config.toml
d_mlp = 1216
norm_place = "peri"
positions = "rope"
rope_fraction = 1.0
attn_scale = 0.125
train_tokens = 530800000
steps = 8100
MLP neurons of a small language model. Each row is named by its layer, matrix (gate and up: input weights) and neuron, and shows model dimensions 346-441. Each number is 500 + 50 x the weight over its row's rms, rounded and kept within 0 to 999. Numbers have three digits each. A neuron's up and down rows have the sign that makes its largest values positive.
A block is one neuron, or neurons of one layer that tend to fire together. After each block is what it responds to, as a language model described it from the Wikipedia text at the highest values.

L8.gate114:500473512464527459441561460492454537510547554569470456525491440515463573526575499449587441491536509416543509543499498477502589391519557358419526523453624490434565527543489475508512404512553485560506441499482537562564475458457504501476532525456474447450459586475499450491461486542550572491
L8.up114:517432465537532465543588467481478483470497452406532505582406472486500518542459507438534463514486515448532441538474418514526505414518429543527539476451436474454578508583475571493614406464510556494506529464525411562517473543450561524544512508479514634462525480531518444583499486460519558439
L8.gate170:493536454517613564545565547452485542466451484537482434506499487512610500454488429453497567573517501547458462415401455518519562549542552540522429549486449516441524516440522495553476518436508463542560457476521595501533519453517409410469539458616504485512557439518483493571473507402437597394
L8.up170:515587497582473516469511433426431437577549534498529583443480531450448526549544499582470499494496514556551534420463488472476536489466489430565550482448479533621541489524435487522589562407412520513445488527575536589478488472497541541501477390427502489513501605538490535502542498565523540412
L8.gate432:532512572432457484431422588476504467482549507584498522460469497567527499523476534587524484529490508490472498495465456552437557444466531554583438533522510475499452596523518529594522457552565607564529557417512482539486464583540560454600471456425469552478426481464402556466459491452652501503
L8.up432:395464511523455469478543520450518501445526481557436546492552494573588500585452652556581506511491468424465514441398413540519471431507517542505555513513557519478423501478490430594432470442552545588464467453584449517554488507491443454587485433565537552479534438503474434560478472426515612529
L8.gate639:427447472503534583520554509531566523488453541478477563526519518467484400481457475513467536509427524505424545469492412529386488498439497612508449469473447467524488592599404469427491449578537482529524537505531481626568552469497596466535582472496481552529508555465570472464520517510504564494
L8.up639:366550513523478507406470585577475539471499517464511555568468496514497490546478401594615525571503503547518518455467518472487431448507483431526376392483477412474527512504485445510539495600429495518557447520565448505497491445648533418535636436530521541484577535505485431538534464506487502521
L8.gate654:539498485405531542530534482499559536574494459563548458555474447464475609582381485474503477505531581468514525470453482563505546475500506427525493402547529506470525411537458625480527461553454509594493408431590489439395489507507525403507496542451458563558477553480494544484460455567592525563
L8.up654:574552539521472491534511445512514546527612521556559478527597451473477470545492422503470527505476471438463479551495492539468486521525613610529495540473469516481550483504498507555462488489518509438419567550588504493505462445500403481421499499461459405500470427532550409536494500548491515613
L8.gate657:500524463511467615550456434508540546460535495561438505519499526474489443460465408523593473531525530539527469544475466499482594506472523551469475367520476484478571488528558431466436404494380479493496506479522468527519500546533521412487506412467458545512522578507488388491550428545546514390
L8.up657:506473551576526412503495522439456476532441448656569541508513516534562477458503349561502402446539532524536556530497514479503490352514475546567456457578513532502519492527462511455510549501452489425538476462497555615558461513602552497595479519488598433481467536526533549559490584425522491582
L8.gate968:440454566548504417544555526442474490540487491497529553534559488511406542533486474479529489553515517505520447478481531523541501461523565471520479368384451571525542519515540505549513497469541514451433534568587428478569498385486530468515471437414603449553522548455510521444463425504592584464
L8.up968:543449429439525474495548540463540547485510509563478461550472467407466467527509591477534499508443471643539537361502509491498448583557593560540484464542484538587563453440543485537503465510415458475548444457549525546551491485516484440562512583483535398574404423486495525584512518526493461571
L8.gate1052:464491508423507578489485560553443507507551503585421513474509446581499515521472596525602520491571617483563597525518424502550530472522445605463532454483420528533528521525397528516464562525499446560476482467513491525562527508596492522430476469454478514483383477480505478474489531558436580508
L8.up1052:510516581530475510538550510417553492403490399469537416469516429505477533394508532528535508562439515458474467516452510492483538501554476451510501592482529431594498466487530533504505629532414430447602527434557401541518515590547467457474480433555521526460543487518471552492505445541498401458
Responds to: Month names in dates

L8.gate35:464392497425530430510564527461520431509526564515496441594597438537485404534453525511499390523467514463583499520494483521533505539480509549482463442560467489522487468514510478546544451553481544545476424514485451467450566498523521505415501437513513448481528458464494558571473492421419415558
L8.up35:457562457426614481474483448555517511417509444524543448510563568501443493551537514510464438422493555376483436534441488440492518537483592562496537515487360483560528469457412518552401568585506465558544518496541499509594551418506509511494511519519460630527468541476408578481498559562566509386
L8.gate380:476452582566462454520496448425546582554452463515488559438588545549579538500454493567458481501500510536517522450507434482574526462540539481505437464495554481534483552508506559480575543469496452473514530517535557452595513483466508487505462425509575503465521481542458537476474561509510447500
L8.up380:488505437545513499489461448513444535453455422484484443462500389516554445478539508524448445518546484479465475480442479459553530422470453463480464433509510489469479594590600499467595509486509481478527502523455509560503539429501392491519541424466522468546528471488495598547469589503477505509
L8.gate472:438482550491505469579492482528436488528498462437542590451390535448502520534490574571504518533502614383563506535419641508612496499556514574527558562523531499549516468497547466503519483516477450532487513454527325411495558472488461470628533447486549448357498434464429537533555507466527526552
L8.up472:518552479596441598567559572535466473584505493546450480501488450552535496532487467496506561500506481626476482496445478431545486500574527499491509516563567546525533537455515542463472555513497509466503519468425391552452551459519458481568541550475534550470522518590439489549490537531509497497
L8.gate560:468538417501442549483592529504491511405467499527325519522417418479547473519560519503522573481543544522566534470415482458427472481502490482501592475518437525506449503500573448461507455533503487460507398454545537565479463433578559486514483478412450553491523428431450459587469525570499497571
L8.up560:471506515541482566425515512476522546494372435518515555584538535567560538375534468541443463515464600488516587531451513583515566517642436488463502433539475540496475503519530528580520531467449413455459498438537364476449469463498477486489420432531535603377541512436438365519495611568454428512
L8.gate642:574477497464425545585473496384503421453498476534467344521499571507588466547434547519469423505563523487493493607480507602504514531486437537381497524515506548532420424458464555563461577556428528499562449425534400396576483472602520389572454500479521474488501416493564596556457449522460539504
L8.up642:575551471547469453428512517496516453529404392574473447501488456438385532558473412561497436462649526562446415519523467539514473530491555498487555508567506478441473533408566382496506510489504504570524420536559499427494506457503461430446519541496526551470474522587484516548514555479568494546
L8.gate661:393553580450551484558495561500577457512561548539624458526500441492499432444447512429453520516480483565540520478338502546427493612520446507569403552496509472575583441438480574653469511516542484505578588520520452486468489533439506467472487527477468506484578488399506469503447505554363480493
L8.up661:484457542416493472543679382600592552607434449465451499457513419519369557603472517574511567484558551514564556496508438472559458524531501489529508507515456455459503489455429559539422488578510494575540560460515471461597479438403570536530574408570508507453436475496470527541497456494452511438
L8.gate885:482450467469441531503478440543476536367526481534596476485464490449576577520552521508565377503514540476524482510625452473500542590493571415465467458519487540482497446435494455541524610493522497515527490553471430569500468446534444495508500526445579486461511478546599428481447558531456532411
L8.up885:382504480497454480508477538591498625491484488495550613407577507446534525538445484486465469575436427481560429493584516415549499517497479483544378512613476482504542511400614538510523545553491449479372452506517387430566601380542465534456507543500472357487526466436454579462405518464558467521
L8.gate996:432437520504428489534496485504521467510532519583533521489468434459464498444492501587468514541533537528568479497540527485554514516554554572399439428441486472513466552474508469541544509572441584469502499519470373459509482515643510451409458579464482551505519516436537427623502397519569419529
L8.up996:467444480500490473495400457512444510527391525512507490570509492545512489417550507467488521438519507490501534510485527503589555535522501459429525569508542528525528506591423472506462453442472459519535572459533567507662524452531548516407544450491412465484471543501420516428489532485497506551
Responds to: Table cell final digits

L8.gate57:476477521511522515440446469443475375452617534475572546531558431513474484498597479515489495432457584454503481479495500529457412521603478490493501421479502467472448439462582396514528432525537508423496459555477421536473485431429542506562511418571409502535446472471468523445544505546569507447
L8.up57:464463469599506386496532511595430492449466572443512531384463405436552451533519383525421507501446483479588448487537451493487492521505541498546601440410473513483441538458567498531453441464502555475434467442463543509511422459542516554479490540475476574455491562429497402508495429485513528416
L8.gate139:493465581476544533413527539482540602549508465552433494436472545541482490550387499390469485479567550512468468473502487490487477486514501517448428536465484537406552525511550573414508526492483461476431500528540564521508527415473451577445413499603449476483523529476417501484530488485501508504
L8.up139:604485523572545566451497514550527518445399488529619609396428522487487465528515525490412603538587509477524539530507517524494610445494513410473539532486480573427486414541616572566504414475486483516533494459563481433529476422502465542455527485476479523556462522556562456478478419520493474513
L8.gate214:510601492502493580534538524461449456360413643582415442436536559550507483494428438582476463508518555484509493472493491536450557426510471540399462413475513442480491469455484534470570583525464483469512502427476482521607500477576542451473458540498476529407449508586515512473643454586464526508
L8.up214:481459444463515456496577565438442508469465483502454488488569506547528567590445543582470494400447529512532474565462481552500569503483525428516430465531493484528566501524420500527476462529529575436421569483445555483546449456438582604476515590575503552499534505417461482455520457487457476514
L8.gate595:506474428456484441558472460486506541526506555449556485448516582590491534519459492547540373532518546545491502421547448481452529480363575489466518525349508507504613473404487488528528529546510460523556519470554567462518489460498522533534521456419479493482504451525549441553537461434486556409
L8.up595:593493483533464490525514479496586430526459593468570435540500473447446500513439449460472523581505563473585528485549458580553488505471365443540514493476517530468500353446531420561547499462529408429466548449628495359495567584542504426494501491423472492435516585510490557580550381472416465519
L8.gate780:435519507568528532458491453475463447438502509511483485494514450407452544624500529521538432461514526487489504484524483471511465529460586523566553500459399452531470552489488454575516488533511529486477475453535502518546456434525500453505491517558508518498433499554535514472517367498537365472
L8.up780:399478518360537543522492444571501460567480492528464473522485515470458483522507484460509504551484336401571559481554546413485457593469505495476522479548557493542430499410486486496531509619474555542468495473535519526433458520510523448501499525462563526495459514483503410490518560517457604498
L8.gate998:513498469398445563466489589515494537538574572572544506511462528488559497544498572525462499505484550451572467574542593512434526439451578404494544488430416465473441431549608588471505567541489545580483473520465516456482455496470452516492478542523528445522543526502563429566549481471562427470
L8.up998:441526438509541473500495513439474459538548434551471565476505509496559513490480391491511501532544528453468538490495575527465460554487509479393549416497510433451454477566466501488493485483595492433536536379474507474508510531464573509511437503502488414539468458542484574497476569631475463494
L8.gate1143:478575590446502550474421464554527556555468501429503524519469464564489521501492495504508500468469552598465476460481514560493465531532510413496451568567454477523461496641470509522523439598552456493609507574409565462532485443493450471542469548526488454542540524576477485427459542440474543562
L8.up1143:561512454512497514468477453577468611525448550511521493579521460558466499506467516537555565438609465545563494476477474497481510531477549487595399515517558560442508479593532511515462510564412510496463539468532500589471497490446563454408477438494508443562498458489319495477453559536499483578
L8.gate1200:587501553401451567525393451596573465423572478517496575466448485570571533503520492594465528660513475445562543462490531549514480454505443393443462466499547555554455488548531509530450458552555527533515515533445494422509544473453502541507394458605468483446452534627594491468490525431550567504
L8.up1200:441530605505441392488559497531521524478497435542585478526591414468522470475522492511492436513446538432420547425527463533516433505483505474531595491526513494539454493555516547514433491487474520535564440566474560434451558528449517471490446429448548523488491511518432548510476423529465515559
Responds to: Paragraph and section ends

L6.gate1098:465408488565500398454471474534486436426521503429462517574449534457483488383560515504583453488521540463527507563511485513552482465540504515482589495549433520510482490587562461645471503480441522543531496406530517593407463432518408363505442568541525518468471468417499502379527494503602507505
L6.up1098:530461458484453433493481472527531491505420552572510532437507496402489540556471475519539518489435428420486567526459470485469591406560441527496475435365496605453484483496508559458454450485565506432507527521532425545490516473374537510447534489416401559618534525449543493530611455580501619449
Responds to: Title closers and word-starts

L6.gate1202:441538512431487483431561521544408512509504429491472469427440507477441502431555582539505497534522457475529507540582561543572525507478469585484463577466513511593511564512501527479549476518440451563553466468490505434583534439414454501532479578576449553507497495525581564512534503620535503510
L6.up1202:524436454518472535487468499486459426566476470461427414479514521493561492367544483557474525442494497568490493494540595488591477523540568589552596490449465531567482568461589499498531492538430519513495444452594460503453491503557492571550527526431522529500472513449545570491569463471515536562
Responds to: Pre-noun modifiers and cell numbers

L6.gate345:488440534485525486511492428527546453481555472466432517533465542492602542443412450477489547434463527419498469531458427479590633543490557421427445478461517429522573559490427553506435495465466440458526451416537521524451568536497478515563523533483520601407496563445487514539526463484545515442
L6.up345:502536501432504510512563482485482486466509471512538427521526532514503567603570427466479527470541534547502514470595521485563510508402502460431427553480590522520510471501504503585471487486470481418417429461520433491517544441461540457420620494487550456454425493481452502563461357412600484561
Responds to: Month names in dates

L2.gate254:571341521538547438485586560430514403491433487479585516573560462458539482549441556521474522432516546491502514590497459566523466508479425573491458529488574520533412469501470501535534425462545563548431365490492550450440378529514456523401434577446458458519490548539490535504487474608499490460
L2.up254:560492503440485423496362551500510580594567570525603529496413485514592513459520516538468494440490530548510520560487647440509488571605566440527566515461554423490388482515557533531543509434561496447478425532482489519446554460410432496439455428476518516517418469556570467525472445426505458467
L2.gate271:482514457465526494548457407528531485542524536455361534530507479457507481533524566543523522579417423452481431628458570459482522531512436510598419518545517497503427557461411371539556463480479526522547588469451465507478540432485527499545503521450570525448487430414478453423565533495543498549
L2.up271:586534511416478466521527503565519506543543517524445552479502487481532412446503500417513566525565492454480536612515528417563487579480427503468531452531446553503456592477504518490491432442522473510590529521441453475472527470574539502448481492483580547542486488478512480417606476479522481533
L2.gate317:542569526490551439486528580532646469409478528499512513549511486425574478414544561473501498505547476451476450511465524516529494481535514590460560482509478446499505472491468518524490459563462569492477392461525601423460600538489577492453481452439424564463378547466446437521562504482572478523
L2.up317:613484524461524419473539429472519554573452541507429526461554533430513475488511542598391465523567514544448535611541459419491413506475521415534433463418529509500478385476571453561525532559491478480461403614482487460452548394478524467501499528436500515580468522495498417423459478536533483525
L2.gate389:483581435450477406479513534507603440503548487577529495455660501531502560510494472493502562489464466495470554479416479551543438463437502537523397474472529568539458428452570525456507425453476522466454557553462430545435584491503483488473451521596489497577529453499418442450473553570512464456
L2.up389:559505459460533476464443468556498485455524482430552427628450606461510452475531489501553459497493456575520542471436458612416569566453511533496513460425509548438509499568535496535517503549522537532539431517564504495489494427484471500485526452577517501554486437425479567471503521546543508540
L2.gate472:505518497493466495572490476463519381484546518463532511415577519546511497542482491451575469494547461566441588589590515456547474448415563545578634500509510463474465450502525518533476398528501515468509508443455475473613432548348533591469643528507557571423489491432487613519602513517435496490
L2.up472:504409539412512520450507423503569462484469586580554476494466476612501492544525542505521623475531502499480520503565446529495564576393538504586475530547546554409418476532563476515462484579518438523457469509520560489556486463522550513524521462671512463472516511459513436426535557443511491435
L2.gate578:521490536504512554485509507524565549554493484594443428486479503496561535488577552547500491561489430514516478499548578525493493547574565521489460452417487568432478549506380519462574480542555539491560431556581466446484513489568519534514462476501494527420508474555416508563524533551461549468
L2.up578:480520581473441461465466511472445541546507553515430442545467488493418502438605471562514560443522548483513397456466554513463589499455488609468502461432540514506428508565497403550510438485531518499463515508522449472554548463574505441504551535528446502558459516522531519403374505443432452472
L2.gate645:428434436394484508387542551432542455482446588409517442473560574581433540553422520411484473519511459532445479482486438565511475459532457485600475466508514569571563476447395474523479481472483455514406505586403485500490459516467528527551431612451579583543551529538556516536503577476497445535
L2.up645:450509506404458494565405493515511490422560450451508513501555533609471551453446509525527572513609494434463540466455433536530471508505471489512518506482575516536481466475522482498527471524530560457443560459535592399462493466454524602531518538468540508566458463571486568531504494452465573509
L2.gate821:609570563455457496514541506524548428556525501476505497480473524568521530438508518521494529594355511509637466438430471564473444448491452446521504522538510499499528512437473484568390461586507548468577556516557422427503591436573480516542527544398470478489581419574504599437530523606506570483
L2.up821:477594454502547560464550549530487555441436551438483489502573431494519547537426527453367531519562467419519547581494502506538504522511504490410446518630492590496504434506400492501491472399533512513466438511490437470430479467554535551438476450458442454529535493536489536600478483462623485509
Responds to: Table cell end values

L2.gate90:511467545454546453494550506478469491417433543487525535466534537429486470421478479558578623500491475442399463450458540472575518368508438508499517496427448433550556479552641511477521387482513493570482454493493518550535451567428455533517514476506489514481440498566493560463454486476500536562
L2.up90:468586481668501495542474412532461532525511576525480459491508442419475535535512489531503478510535507527434536516538455505481537436492491528521449605485482478484469499534553462645464571449447472473463587627500546450532473445411509510530472572541506591493546539507585570476501487581503457521
L2.gate101:539472503539475473445499536487483433470465419572492433516497452456513448571469474548452512486459518497476479530547436503516509553426540439513494471542529528445502540491423483518451553494449485548491452499589457505461496499481515454536479499459518481459443425517523438445463534508563556428
L2.up101:509457463486546547557486323503480533483510491445487523454476559438503520545548496495597497476494508455492512639438459580471513444503541492467327419493656463483534422507517435483570482541429538537465474444545495434525532516438498471556482543468475492452456522489547501442391452429523530483
L2.gate290:484548447508477510410396439594517607578486430540477436379408477513557550487501516563513474471606526477539560496475467507548701487451511477394505349537474521551376444473510513402462541471518477456585438477526462522484475487394530497536433433531437491386506521532483424496460489529511531481
L2.up290:513432510447612409442526472539556576475594530476476433664484460543448562528588499482517540465525423615451460569411560573551578523452436524474548569447525499486477456478496426488532567486536480600548543524489456478480539522464459507561474385522563523425540462539509438408490552530554463486
L2.gate442:543426519525492491461514434515461468537550473453459425518510536463489504572514602455432508477468590526552444556388516386451490508456540415535449505535502506556475555422481579576493453507501493513525507481572539564449520562508511463532519542545515595482446512493519536506481521482537540558
L2.up442:582527447484511473509457438435503563446436514504547447526558498371525568467522460478458436470535516594479535562535447368495508542464535452434535470520448482522474425532430470601568588523512449537533457490454515520524503557496566455545555519493440496433507499483544493561481517538470463515
L2.gate537:571547536561499560537436479571466475558493467533497516636564505535498461498596465562576471373503524509423530476521485499424471476564549476547546514489580464461531469530517411510407468472452451464490590447503438524442437495473443449529456521488493567532541556485471476528488546519536611514
L2.up537:475492503480481534388542533491496473477582477483538512572575421383512572473492417465463507526486462597471419447472474428499581546537551512563467465480465462497444544446492513507472515542486465543451489511574493501495519498438440526590496598482575598522501493526513445454504478457453479583
L2.gate666:498548563457609558512524583560408469479517423498482491518502521561466510465527448435486440471521551614522549581405488658587512561456434549595492571498494515522499523523475416508511461562464422470512454527495475405500502490425492493514508413613557506520553496458562608460491464455485457552
L2.up666:518492544578476487518527546476469577470553525532544496527442475499474537512483549513573571428576494540386483545475432547485424509479452447538481459555531551551427529466527493386480437486484524462468595509415483517448531597470504455503426562519462545509523505497492450515485526500476476489
L2.gate804:471420609479469534495504432602606457525516527523454498504449560530559475466500467487521522480559494526484455488456273443611468505426475447458500525522489470472418409474471522442549466550564538477512485470481401439400512530443517551460440501450506498530515455543585492433521532412561431447
L2.up804:565383486513559491422469532440611533530501371411556490506474507521543473468570539489534546507550635481490419513501544588502457511614470472455591454456442459481524524494494525395509580484538501550400565526554456489517519495416483500548517433493587487493556512546537473426478486535542538545
L2.gate837:474463512425551507469522576559536462505509502561481534476563482501667527504680552600551467447561526479569508515414447481506490504439564509586496510436473492509494547562449569522534543466467422438425543541494468445423545493493518525500396486465560480585524413493418498557479497464464535442
L2.up837:539464502522503444509551443572492448545509506424529504649429495434527551472581467552588503496490470536459527563500464391477589601551454554431484464538439480571544504581508460552420495473480528540375441553577481528503516473486447496579537557460427420465493514538484510471562598528460449555
Responds to: Month names in dates

L2.gate88:498506577554472419544484507528605554575510476506460469475562398506400447515484387522476529520465515507440492456455540515466511414524463487457529507467451476564475435461459505516433514514407508456455447459528471468580453363483539558452559559525515449477552450495426458451507396530416515469
L2.up88:413477560536546504516501557556576500436514480546401571457557455547536447465413482604536528520471495507522498528559509468455501524545524439470421605451519545391532440493497529590540508460568509464441548529543489524439450492447499486523386578463632608529524420562514504507575444573549455569
L2.gate89:555468518429473497486438442554475429553569394491526508498468411597404480559461550445604541460481485536475490536535525470452501586419361537567533483434478464438578418525506531529528494520520482454419567375529541558470537442404546492609450479466569448449526474476533496528481487483508415429
L2.up89:490482536406503499435523431524411505525589476521472515508553573515519450504395521472505472531533488551402419500584483524553483493465501468461472503458435513449513509483532532533589524558443499489458532422484468490519467494491476511507426441523445531552458535512510496449531423476471590474
L2.gate629:518490504529491527470454513518508506559686451543542517462479521563459513424515553490503528399520508422499539534430445535523480493500510521396509498471538536449390511547503468509423478470479429472475492499446474589603538458518478422544482533477444531573500413422438513611552545513530508477
L2.up629:457541576433452421481559494518443686535503494497560466579484551491498563480516531516482514510560537399390372543562429496544463530493505487538519465372521478550444582392544414551524515468472498449428581511457412413480524484563538545427506585512447515454517535529412457440502438417494596529
L2.gate756:493502452448522546473427444572510420465472573448562440528467509525494465492567441406372565530411520504585508498487556526539475557465476570578562449483576555503510590611463484519484499421428488603516570472502462525444563577489531514477497540509453449491507589605420481497556573529499480462
L2.up756:428522501553506570457584448545489504390443541486462531484648511498502542508452469534509506442430547467418480587500436507482484481584589557471447482450584449575528425536455565519512547457509487542475512463513444457507514519475509427432529385541551501456529651544343489461456507558446597500
L2.gate845:455411452518590497456556461464502526515522567484535558452485554470478504538478469531528574446415506462441446513522420439520557507484478422465518491489468519539557514488443535497505619483532489455440367450488513497462520503536510460513550548497480505476501472516426509479501490517534507506
L2.up845:606565453553477571519473554543477508461443519458474504463547511562486422431453565441617440562510475547548454543523517513493526627511448545479479493510462491470513455595416490443544514562467527459507521497403523525448486575351478477446562531508449436435481517400508418497481502412437426463
L2.gate945:558471503558546509476473546456476440561506491546483547517574475553382487500463534478487531512492536508496464500494468421474508501549537526451520517532490459524479479457507642491397459446532464522416548455446533468584526487530441509514494454475471618502492541568567535489518488559562456489
L2.up945:474532537464585476517536436453556553563562561496478540593502516542464435463500565404507519480561403485486465439432465544476544491515517483513532524479536518562516516576501475489498481572473601518510507511537467485408553547467500519423502426534481531535469538510390603543464423574558514470
L2.gate949:472555385516586482446534424483422530427527527583475534540527508546535544374498503496510577418410523392555500572591506530496486540504489448521435466446468553443495473480535475588555602518456518426472481500598453620457412477449433506560468403587476564555481543585385561432491557546588530479
L2.up949:500583545651502462454448537496527454536509447522504506566461528495521506553444469505571510533457546370549485511524526497495502492493444512538521511477515539442453520498555506487505547423487558563519451480454554588543443507533454437623456412559524594526508597487454478529496461583524560494
L2.gate971:626495556585459550545416528511460474439558458481550450554522590506480510478562494472445565430355512444448439555486484502539576446518450536539460544508430481378490418508514466573420501488486485494436543536483482453480486493545516536453421519624407573491485466524567473513465474536446530522
L2.up971:512457511434497581448508607433561448534465514494503558459482528398505545471516515526589493533611514474517489563521608529487590567342407480498590464493586465507519471459482545486535416449507497488449445455557482568533466524401425502536445424476454502440514606567478550515495506509578453451
Responds to: Article title closing marks